python train.py --head_dim=32 --vocab_size=21016 --positions="rope" --rope_fraction=1.0 --init_std_o=0.00596 --init_std_up=0.0238 --optimizer="adamw" --lr=0.0013 --beta1=0.95 --decay_shape="sqrt" --seq_len=1024 --doc_mask=true
MLP neurons of a small language model. Each row is named by its layer, matrix (down: output weights) and neuron, and shows model dimensions 0-159. Each number is 128 + 32 x the weight over its row's rms, rounded and kept within 0 to 255. Numbers have three digits each. A neuron's up and down rows have the sign that makes its largest values positive.
A block is one neuron, or neurons of one layer that tend to fire together. Before each block is what it responds to, as a language model described it from the Wikipedia text at the highest values.

Responds to: Fires on the word just before a clause's main verb: relative pronouns (that, which, who), subject pronouns (He, It), adverbs like then, now, soon.
L5.down31:086131082178139113086167115160115188123129149189122174137137139097128069123151059122141106081144104093131115120133102152190172174168080126129130108113102103093150158157136138170134029124171105109155077175189157073137168113154119157152119110154074113077126097084157110133203144088192118171117126075116135119131096143150062225170104134119076177157084130076153118167110180144097080128205175113138167088087069151113091135055146145089113126142096130109154176126133083100136157120111137
L5.down56:125129177082152139128125159124094206195145126119155106105173158099149141095102074130104139147073148102126126110143147107178100115094120116122117131113142105176141105145134139131096161128180114215090149143102106137130123124093170136152108103102164161116183095104141171139130056149106057175136149141103149110088154125150141136158139158100094129077171126125090113125146147131108131120160098236060198137123175115160158106125082060109085183109168135121111078124142119105116129149091051
L5.down87:159184138133153170099167134117146091102144168146109112099202114099198115132157168141101137146186109144158138129063107106122097168171149122120076128099120117105134063182073182148080089130128122015167128134142138061139136125127121147073124157123117034136094142127079155122163106145162072122156146108170167144143166109146057175116095164099071151157188158108115165144146123088150085152163134133080168144125136147120070133195153167166147164085140140137139150106126136135170148119134156
L5.down148:145109124160152156133124140111123134114144151100141169089079152133134175144170187185143099108128136099135154079161119142147104093094139121063129151195149113129123193112073159147185109129179090139153100112152114106100174133084042148104074097084167091122075122110212177181137115080148154065100175138126116112117118178123150137094102163131104094093148162087162125147140135161126148097121103192140063197085182139152139115127168098100075110124143114123107146073111168103102150162136147
L5.down422:094142159127150084106115074058067071117124081140090171105192110124102155161122086170119155166133140126149117104095122155106112120140170182181166123086142118134148128111128104113130206124071167155112061138150089178155137116107110159140152140168120134152098133105132110145186107156093141187161158139146125133155167183194150128113118176139151142136081081138143092152196151107069152170114084099165153083129116083080192066177083123162128136105108101155136123062146099145105155128210127
L5.down448:094095123131145128143089110063047144082193151147127092144160154139153122128151143138085205106118137134156083095078188155145101163099049123117095049180169130100062131145148141173131085088131132054053150154127078115142160092166149170124099141170118155145171109105132073128120117116104168151083130159094121125082115120084130208133190147138150143119102095133101107120136129146164241169148077126078103208152188135119081067092117123115143145152138132145123097106123106128113095144137165
L5.down460:116122153135097104116126104152082188151117136116160138096152201118139121089160125104130123149116108121101133121134118060112113139162149138057108136104088119133140160114150101115123137132129141083200106097100156080114156104139210087155175122123062096144086159175066073124146144098147149137174171155096118126153125168173137165143144154147113120138120169130134117165121119115127124152131117151121116117090179105156110169138177174081187134065076150121129126134142149090139114096152142
L5.down474:192166175139154163135117140144072138135153157132131153225163096142135139141218098099122139105073149138122148111138134135099126124193176158101134127124124090121071109099070160131108115083200153179147105141159090160111123150142097159196126105125082141139073095107093129185100068061141121100149123179150132118154132130171224176154132142072141173123144167111138152115180073089074089083127154090106143115099123157162134152128115096148102161149116180162127128162178158148135165165151153
L5.down511:059145126165128136057119170100140126061186122094060145104170116174127080161076100140084178095094174156075096136114150180201080147159124106125176081127174086138137140173145159201149105138120130110117127146160057104127101157161112148151135180098098059148100150083161120141145118114097162110126073112103110116128124142154088117117159130096085140131120134119099105186171127115117088189139127094157137148080130107090145175128113101146077150106141060099144066140129134168101128113089124
L5.down520:117120167128122156117097135061020132093183133101179126126186159068074149111061058173146182118092116115075103098132195122141129126095175129118127147171102124100140102170155146107129137176201103182116126178146154114154112150124152164141124127106137167082116130098114132076101068103125058133181125168130125114113122137172165139115130166095104122143124126141133161143120159120114129122107100116084091176173106166131128095162168069083095203104160132073127122132066106112101121147139130
L5.down588:147142171152125150160108102087087089164138078148173154134161188154128082107152112166080233132145096126126158119155124116123143152158096174145087090089154136074111116162122129160129099091180125155125104197193130111129107115151165127158133098113166126161124157000166130134162158050062124115128129128121126096131073143151109120101173169083110162141134113147104112189162143066131162091142088146106098159146158165099090081190117061113095137160145128151100127159102141112175118143139133
L5.down591:144138112166107171117098134134180147164103138136118159134119146133160090138158214110161186163120154063205147082120172082079172158156125126140145122135111128112102070157147167153112083150173107093156187110081119130151119148129094143040069164173169143143134124134102103107143079134129085097149138064180092150138165115155107082103073161104103139142128140151145164072164127131119133119125128127109136111143087128158094109138153123141168123135082102101111120136092138146119160033156130
L5.down669:121148110129122092172119125100105136077131167174174149116124120138137082146115145132159104125080088100105073163100159117090142111114092141103142160113127081100127147126090118141205151179160130081137154111188150132136130079174229103120148118156152066153136124168207161121146181142088192122152103133140098166166079096126125129093194109156089183157105090086149110138170186159127149186191153118120108160111125143037098141082095108137114067082153161119186088120131116145121122142112138
L5.down697:153134169143069155069166135087153126141147146116193151156117108163112159146124113175192144120135118165087099163191152170185173164099115166143093154116121125175103082154137131063168093140139134189102114161172119121158132127094004086136114084083146139137128135115114115151110079091129162131136115098098131156159138181156079154111178072177101154116151128087153146127182168117121075084123139121167140153203179139122128175084157139127124190163133115157184101106114109119115115116186117
L5.down702:147096062117126111103145095098145131077124162142146115174212117171156155101101099143140143121161122180090186092143104096141134138147078099129170117114070120050120201113139210111162140083150144108038143139162149129132118146130183111132127092168191123157046162083148128151088149159134118124103137083102108128150103186141155151149171136117156171145110156129162169125106100132108172153104101146150189130201148151140189138140110079168122169096135143114102148068174121140127171105144138
L5.down729:136152130146069088131146121079088164163148143110148140117124090077158118157134094143085148190098159050141087068196123188163088173109131101108111119153134118155100104219133140100114092149159108151150149111133185078082140134124035154150104121120155108090088102140148177130159112099151208112098213183122081121148084147096083123155196127158157177113126137172096081115157151133152076076129083109151134165124159157065104119137163151115116134045142144135144161186110093142126175144123109

Responds to: The final digit or digit chunk of multi-digit numbers, mostly in stats tables like vote counts, attendances, coordinates and years (11,68-1, 67-2, 176-1).
L3.down686:115170140145142088138131136138130102109135136129058122102096131158129177086169176148110180127129074156141071113166124070093114152140091127140179054170167141157110093131132100143099139152164188102091147082162150083125111093076021120111111133127059173052130172205122190126085127133197167168089181162142134164139117117169116111108151100112101084132120152130105115096130120061139127143100159135158123139169055119088143083130153083109128110065133186158148110149108125088141117070115128

Responds to: Word pieces right after a lone capital-letter token starting a word, mostly names and foreign words, e.g. D·ie·ux, L·'·École, D·is·placement, M·ess·ina.
L3.down793:133117104082054113125075119164192114156139098120119097146089149148155181138137075174108177118107123144113114166100061124183107156085121112103140141104181124157138073122105119160190191149138050194139160183089114024056097131127017121127131118070166087130152124148135113114087116086112116124172182132116105116132125143068115120097159117106068104125088156157119160123148129092119162072193104147083088106170183137120153091156131139181118135134104118140175154135147096148097123144077157

Responds to: Second fragment of a capitalized word just after its first letter, above all honorific or rank abbreviations (Mr., Mrs., Lt., Rt., Jr.), also genus initials like A. and pieces of names (El-vis, M-iss-ouri).
L5.down123:109142106058135070060139101141122111137128152199042090195119172151133016139148110114112116076135121149150106099126146109118135137172112144160132140142130103094147152129114100134127076155160080137140181111070138097125114144157248173116156124154144132146139119144103101163076146135131083139161129090136099144083088163182146093102077149163126062125123103145077101162113086190136099111169100106110137116139127084069134127132100151151165113075112114126151118099160079095068144106107153
L5.down252:152168086144148106157135140161082149140132197166153177150133151125109119103127119114093127130134105096112142113132074130170071165146107156185097098120200041099122149132177108076137110172129129096057117144209133102134123175140148137132122120156098097088083026176193081147121160112113119143137123124120118180132126131114158110104140155088127131109101099074195118123087133166092188133120166082154140131115100123101137132166118135119180206113085109113151119074126107163129132172147197
L5.down258:110093095128053127134137138120120138112133148143151129079084138127173129101169117096080144136130111121147118121104122154115100099121070136117124098157130056126096172154097114121126137133112169018068092099106157113058139090138136132138167150155100117161159100115144093119118155101106147165092142136165130094167102130114097124104115166167124135132066164122109096110129135113137208189168179108167121126188135101178180136123094106096161156080223129107167105137157123154124159136142137
L5.down311:139142153148109151081086109135120147165103114147117173118093095139110139143137140112118137174108147175134179085110137118107118110133143102166019127116135145158120108106126083147148198122167174147145096146165101131183100104143126126167099178085190125133118178126141089123124144110118146158103172120133202137131168109144165199070080111167141112111139081160170143118141111203095090151096146185146080080178231096156125120146094102148084120095111158165128128080116121082121168115112114
L5.down361:099167101123133173116162143096087192112132156107139105168117138102105093128113120108174103139132109149086109199120151127100107150133121132102173112147096118109113176075156139149136100089097078010064121156083080105153156148129243111199128121103100162199081086099166071108116143123198072111091124076137124135137128115104165103138058156087118141157132115088107097049116105138140193128174137141096134125148157123156093148173153150054141180100128081127110128140086109104139101075085145
L5.down378:104133137126115082115106127130148142109136068162156118119185126082152147109154161110138138128119115111135148081138165128161152172180187116147124121086114172111124115101151089186162123131165157115145097225160162126187131081109154166119096163092147123102090092098119154106033142093079113111119134092200154095156138151133150168117102099135114139094126093116159121159185112080120127135148134188152118092084110103173137159124121135100102066162165199144125156159087191114123114127124119
L5.down433:160087118172121131144141118116111158174095166099135146148125135134098096179174188114172095169119159217119102142147175185170168115185097127161109169121143092151068197180144072166080132124185121104071151127136119125123105181136169171155107163080124146139131108080154135148128102129158100137124116099033060093168090143110125109089131161095158130075157157177118135167107199141150024089040142109167170147163117143126111149161122090124170141104152139126141169146119175150110135129108139
L5.down451:148135125176117128125144152161104161100156090136128080136136052123167108148110131096172079136137134113189112129105163086118098111173139071116093065115123087127201093170141127095077172114136150067144114075082161158159135164103233092129175175109126190130144088107070121100097093163159129131087152129111154144138091115102071141119070092110096136150111153090124147144100125103093183163151122143151153169125137160198102149157110132111126134148132098135101162082159083146074133120131122
L5.down452:109135134099158117142128114127102126128130167164160087115180135114093184154167189165156104175177147150107102053132100120110130079117119165105132113149136065088057048076103141123173130125118109137121088105112092117131125136158166085114061114134140140138154182113204139181114104108146145134163119114116132116106137134129191079077139185128182125135158179158136088117125122163085220085190118132120149143089142132113096108098120143134120111120081157168117082161117103154141143108097134
L5.down532:107118142107114151172092147096098135109140089139131186085116162100103116191136074116112145128157077140134137122113139124057143119181096144113124096115164144124134194060139193194103118185101187151139103120120133169118125121089160114156181121060119167130134125129088102144151142090180082087102126090082101123051143119135096128121134139137151136155137136125112129160097141171093191126174144105197172132127129101134175137121159136192148102123133183129124133111126075089108118172150031
L5.down644:153097079134159105131179106146151087151098172174083075132159118081165115136135193070128134108101117121083146211075162084048122136099134167086114104135133127102130109090127193148151167113107099102122084165134108119165098135127090139111157139140151175140107131115121086156083169108185085124065120175142077123109184075128126110143102074136128180145148098123093094138209175114090144133166080120118133154148113119120090150114133141141155187115175144084102122133107148100152127128155151
L5.down728:098144071100171094111154160178147121144075164090122113142182174122052135153101083056136105142144147099131098113158133114122106178114105126126152106103106037144044118097150082094151127137141058103082151164097165129135118154134094154170105083131037140117118154126124112089152043162164090092157124163141098152113194148127114182141153174173158084117094141132178116117123145065148012110112137140084202170159118138156140199135136111087109124075049145105158152079121080174154113074164161
L5.down745:148144129156135099163149145143155133122155100088152123103096147083168142088158165149171121115157127061124119177097088087076113127089101168115160135116085178072159094140120110157128120135059160091097152080100123121141135092149090166143150092193131127122093150130110114148118140100144162172078130137100104149124133084122096092097153117071151092086098132103052138114140142154118239131167145172089139163135129092081108096096126226154129151104182116149163162140133083126115121161147193
L5.down750:109096112145220153071159190123121121171092094178105103108124093151106134099190153197100121130147092139106179160113168130142099117127154129125112106139083073092118122146126108114092167144065136125122151121115181087097133130161146183129107183117138137153122164144159136114148136101118119122122122148210128189143146130107069129124106105136136143092164133129156124138144142105119174122179095124076111080076158120104151179094040111175088073117127101164090137137147094149150142118111142
L5.down792:170137152167150104106111132127073131152137142096163119075154171150145089067093183109159147072132174082124129158077109177124137121148047167139160113131135129091092124084046106128125093126135068133172091095127122129153192081111205064118104183143119128132148075186203086135122161091204111085140116144170123133111092161097126175154157131108133144120109136140142155140153159144146191071136147120103114124100150129107107120115160145119134107151098157034183108083150148135157127077124152
L5.down821:151159098138096186191113152073000115159127138135145132177143117082136110093133071132102059075088138181122118107131130078133062109161072099107093169116121070106159164112140101119119090120145143060108141097151075155123120121123255106144111134088119111183176138050222114107162109135113113131153123098112151102114119175126136067159141173110126195083138126130144141050142140136120063109127123077109154099069124138102073210100148130094156122097151087104129149166120109113129156124095115

Responds to: Relative pronouns that or which (often after a comma) right after a noun, opening a clause describing it, e.g. "a company that specializes", "a river which begins"; weaker on ", and" and sentence-initial It.
L4.down306:139108178097105098138158163114117143182150091130149118128096136123143081098168071122086094144171160143117096084107108183115103144153078126069116130116115180062148142108154156195103069106192108111146089120142147160095112181114135137097123157104090135128159156107145086179173174072109151142091092119149048104181124127181170107144137143081147211100111152116124118139132088114146101108197123105099076161098143109149135180149089093122111233149105134134153114129153126154087098069129123
L4.down520:150141129125177178159125141152055180166114179150130121178128179194099152090105149180111148137151120117102149115128154113101089140062085118146121164169178077083166172109172101160178099157158125121122107076161116163128122149175184126120089145096162133133119111140116085100121139098137135133129133175143089135161101046126109145145104118096109130115180133092114100080093101080153166146144131107118084110146074114143150153126121129097109114156099196162162114138117162143112114132077104
L4.down554:143154134089135146148154105143139149121121149154083146067089136102143097176131134184203117169142157176163105110104159108115077118125108127083093133072166177147189149149149121123149132106186090131123088160178100156112100149125120163152132162110114113155118126139143133095096112109142170148076123109131177170190161103127093187178124130110184132129104053153117128159116102051101132123108128146190075135148093138133136139098164121094098176132163132109107159168156103147153129126135134
L4.down786:098100129146088101123093139113064178100124141125091151160108149100147134152100137144154127078139098163124064089106155134120122102100086184089161130131094159155117140172121120116166141130119129121136170082174126067171091153137234193159136131058136165206113138179113154124125054124229134121096106095139176159079105114216083136130100122159120166212139079137115137098105134155091104158142158152147128100134049108179121123144186135064134048186119133148163148114119125138135106113119145

Responds to: Mostly the " | " divider after a number mid-row in football and basketball stat or league tables; more weakly, digits and quantity words like "one-time" and "over 35,000".
L4.down87:136101139133149129152103141196100171191136199129094072146129121122178161175122039090128117130152055122199099156152149197161072083098134043171144178116128132143130202168116147122192094088156115080132074170085111179167110097115170140162163086123119110137126143124131166143147162142220158167126114179119157105166157119164144090113174117132184172120141125090148123098152172139139138104145118132165132131190130196134157153096111167084116142156117202136127138100183074113079109122133092
L4.down172:154145147129151139141166198103097125193130096141121120131136130155140074128074147124146141135126139221054119167114176144151151126163132153100102154084110222067127154149129100120117123183155113099181074201120154111157067160113140182094123153078065103145156103126124154191107086138134083058150121096128115103173099160185199152170122134116143148159187110081140098090172124121068061115092190110125090115138165156161158108106144148142103120158119143124196094167158126085105123118152079
L4.down340:146158132054150157148117158126120142111092162089115140112153176164132134076109071081149178146110128094091144155109123102095161159086140095125123120141205133129150149172101180128189124121134178195119135143112161136112124156158080134080081152110126108114099096194094089130106165078088114157192144146136164162157140110099138234103163064091104081120113151122125153124149137072076145089173119130189124132110171144109157075163155126142111176115094151148139118132080092116121103128098194
L4.down619:222128168213123091162084169199070095150112224197140094109133126103102134125137112142081169124136099136137150108138171123232150147150105123136155094075115142155114146154093126122163168101104165123108111100115142129136166152126159134090103108080110128112127130122156117214121108119208137117111121106157129131131066194124144142131104091139132132150172131142120112136079130094165079172120154114180168104137152128228042179111084118133115109119099206148114058101123100111101138136114187

Responds to: Middle or final digit pieces inside multi-digit numbers, mostly in tables, vote counts, heights and coordinates, e.g. 15,40-7, 46.876-7-26.
L5.down51:142114170145122162105196124165115102140113088140132199162170156108095169163181138053097089156116125138130173055066128063111096133111119151145123123139164073113054174083088124218119132109132117082110088123146142117078079163057186113145156108119128085128063145172187167105147156155102143133086100138121124156124097142104125105089078157120093159142139131170171091126109136121083098141163118131070136160118147130077136169077102111165149101038096136122157163091060137100159111101131161
L5.down102:156124088068103121175112121141137114117116129129145109104148078128103163092099169113155134082176140113168092108129146118117098108118157101110210109127114123207178142168143156151119210111121131137119106095125178146083109103103165142129110121161134187134093091128146109070064162133084117080166130175126114095144171115129132109168148142195141142113098165160131112100109138066079137173084148131132071143142097141147150098225139069105114137176125113124074135115151118179127099125097158
L5.down106:086141155165158167133193170122166144115167141128101168099127145156110158136128144134129063100089180110166131139084212142106148109137148124138093128128206118110098122102061093154100191082124123154074137116085127107164120182129061054126117079093162084081133062124157148090149147089162137162147112111160087171144089135068089105121125168111160104172153135104118190120152132100178117147131169157143133114108083180108142146092132122094118052138080157142120120089171087116120106084126151
L5.down122:138140107106195121141095139194090090107156182143096196134075143107150125169154166081115113153159027073141126137091151143080162114143150140123165138112182142091152136138157086086166114186164143126115040118044156167104125168131110154091100179127091124159083109189164112212142106135100096096092107165139128103127142174135153097149139089186088207161118093158138162130194178150113158108123156177125109097174163160129092132100124118094090199162116124169057118166096102081146131122134130
L5.down156:096067140171158115135134066103135106115124118168125142163095143173121161109113121073110074049100085089117132146147103086109098117125131104125095187133122143128155115156105081125136127099114075086146141105111105113103112135083092104135096130118114087137126146125093095128127216079100129113109110163144096128160153123156147133129131106089098131084143075085098142090193104099143225131140095127143091145165094135068127148215152126123162180210162165119123124104137150139124147145104142
L5.down183:079145162142147190168130125177129157111129112133122170132153180154130143120120157120118112089101084151085084111157115095143105164128116202085160096122156085121000125099124105158148068096093123115181122149234116106083105139117088127102119098157107091117069097112114070166148207101220158181103194129128092089179106156160066114132153087147150111080174122122115123103123130137119159127123123131155106137111158129111074065105152167154134121136119195135160144153147175146130148089136147
L5.down206:111117164101123132128145156124147149115107129070152099095100100128138144153120128199152122137197147116120129128145113202139085135145181099172154121107088152112127107164142164158166146175106130194102147128198129091135137125129118180149100058099139091125062103127126123116111094069153125149134137119090123112107151127118153092125047150123148120088091124105110041127144093104124096165139117157140136111129084117124127099126113118177139103159163107142152120168166160062098092170125103
L5.down231:182142150106119145136128118135176114111135115134124116051159140136156160152119120115171158087127124174093105184097080167197094114144109148166125140145099165141133143135108103120110149178152119092133150168080129216125191156083202141146119057109115156144127142115126145134115171151123103114138142147130106105144124098140141130122069135145099162128138116111053104149105087086132136092139145157122167133122195165154127164099147139107118136203149108075148136144155214099095112131134053
L5.down277:138084131147161098116159100176122134139123101113132107101148115135147107085102103141143093166056129202123173162115126136191152102157090082145110145152082163155142115123073161128093117130132136122127141078141158143064200110191154156068093158176108121079135207089131184088159131107197197143121095077132167189193147120072119153108134144138155148148076126138117065164172135159114108152140147091110170052150129147137127120103126151132147154092120093170135060161118163089126135156178134
L5.down456:135160126109112104111108122137138135180138158129103151165127128162050118152123126146108121153147075117178092053130111090106204091159081141143104159142112152183160159124140103115118134128136153105103118134055107111140099132092241181125182154169142158132100139191080122132091096108006025111113193088138068152172148163141130088115101118102108102132206133107108083115127085135070124159158102101181147127141154103093121164127121122118068157043129138127115101094131075148171087155102138
L5.down589:079093123135106107177147154082049099067079101167141105124168066164115154093054103085095132122124080133130094094169159116105091105123145104135166109193142109071152092155124182131074118144126135102123215089161166165075087126094127147140152105155137097121073128130085113135123149143062087096132152112141108102180166104198092079138148094120154141141146062109161114130102152140045113188071123140166096129133112110122095103168115147144136170116156165123136132079164094127139139114109100
L5.down599:148111117145108111099171149118094096191121102126125132126181112111081131130171132122112150100179148104126106155122166146086097152126126121156097103090132086155149138129105100055149106091208153192173140178168127088141138132185017073101152114142126121124090063127131139099112151132113190153148111176122174177150102148124058153104141160138184202113145073063133125158133131152185061110093107119117147168124150157095190169135069158153113165119104104150116181139129133143145158129129101
L5.down641:122133119096126128100151088191115085146057099147085047157166137162124167124165149145140190093110130071135158134142148125092138106093103167167156105125088108090234126189128112192111138190099082139120134151119125133156109084192083064178133127141155118104165147133144162104147129138133111182097111162144113150119146098115105088085112115185128161076123132086055136109120161107147111180085107082136163133140176112089135151123117168064105180127135136148120108197131112074149103148115136
L5.down667:088127076102092127107142115143136107097120142147143068061137162179130119070115119139104172078087133081137137154118121164161161117156096081126115093127102115119095084124130140141121132157146141147128119114133132128071053148145191138158078092165146117145165127158156170147160128133110120175114161169140143157153139146086160094118182083113114160064154146110068145130155079142123114094117125100143133142155144047157129180081149116050103225103157154136186142225129139143134113107079093
L5.down684:099076119128137128091103113177104143129137163169173142085108146108117157115146137160084108148058106129136084138141113112080139124165121096125187093132126137166116123142189064158169157164172113119171122188202117103076140138132168105174167078104132168150088104195116114112127130122086096035038146125129149142138121151132084132115098103147150140102136175118154113140112111090112110207158129107142151123138144087126121123137121135124105119131091155118160153135128094075142148112136138
L5.down788:118127165146171199148176141153095121141121168182148133101121186123102140156118150148146201110058154151106115137161140119119129131139120131109085097120129058184100091084105092102086117134137152056168157144199108130090128131189089138150120168161101163116077178127090083096098138146117168122109160128151100162125150127094139144158150182141122144102132142013188104121154118122124107123097119125172106133088089100125072079128115137119141144090087150142148176108135077091156131150105165

Responds to: Adverbs and modals placed right after a subject or auxiliary, before the main verb, such as also, then, usually, eventually, can.
L3.down111:114116158152132198063159180132160139153188159118139148126094153090116155091180112144143124101104124120187185150068148164133117128100105130123092145102130103121118111067103143161119095088247150096170063093245161084119121159084085129106083155119129156130114164125128119184157125065166153146125139120160106109119077122121159101142144146097132147155109102121159118155184086162208078062206123080133096115091093122116145097159156084153081100145151171187123144104123070185160176142124116

Responds to: Periods right after a single capital letter or digit, as in initials (H. F., L.C.) and decimals (1.75 m, 2.2), plus some word-internal pieces.
L4.down394:159148121110179129129095169124119118153097108154185165155123113085115142163122166146106083134134192149114212121112178171126163134156122135127100089136096051156133160089134155185131113156221100116094103132064146152166088178116157126129083087167118112071146114149077184124088080123165138136130144122143119176104098132133116174156116138110135085125158142146112110110155120090124066066121121121104080100157103109112164126133153042160120042178101127138135152091104136154099149102116154
L4.down551:163124160142152138128106124144155141064161127171174139169037103054109140137152056115095146119100129090192129118136089080097172123168145112148155140134162082144133183119132150138153116078111096104113136117099140094106221102089195133185149116148146099090143137121159099124165148131100110157108154107147111150133166068122122062140117150098142097157078106179125132123065140119121232135153071109146124134127144126094124174131103105109105140151181106169089115141114133169126118075139167
L4.down695:132156158170122163146160076168156200147152118162197179120049108110159152159129118127088070170094133110136164129079069094085126128140144144132171091119144100173144172149123128113160097109142062162117152110087126060107141122100233189121204130103111164116179137086164137099136170175143087144070118120178130165090132094169083069153121113132146119139116127087104129147095136113125145133088139128196152155167087127134176161103113078107118134157084098162099102170169127143107129162141071
L4.down755:102094170155140148163156151157124131119139158172164145128153124112111141171156117171112067113182109101153127135127079090159169184166073127134106134107135171158064136127141095130103163114153084100129181100125160144096174096138249127096141162065145095141153160143145149174196142120155103199109097142121156183088101089157086133073157130178099194144120116101144155084170128134174131110110200122087123142131136137049115145118162151146094117138165175141089153157113142128118125151112073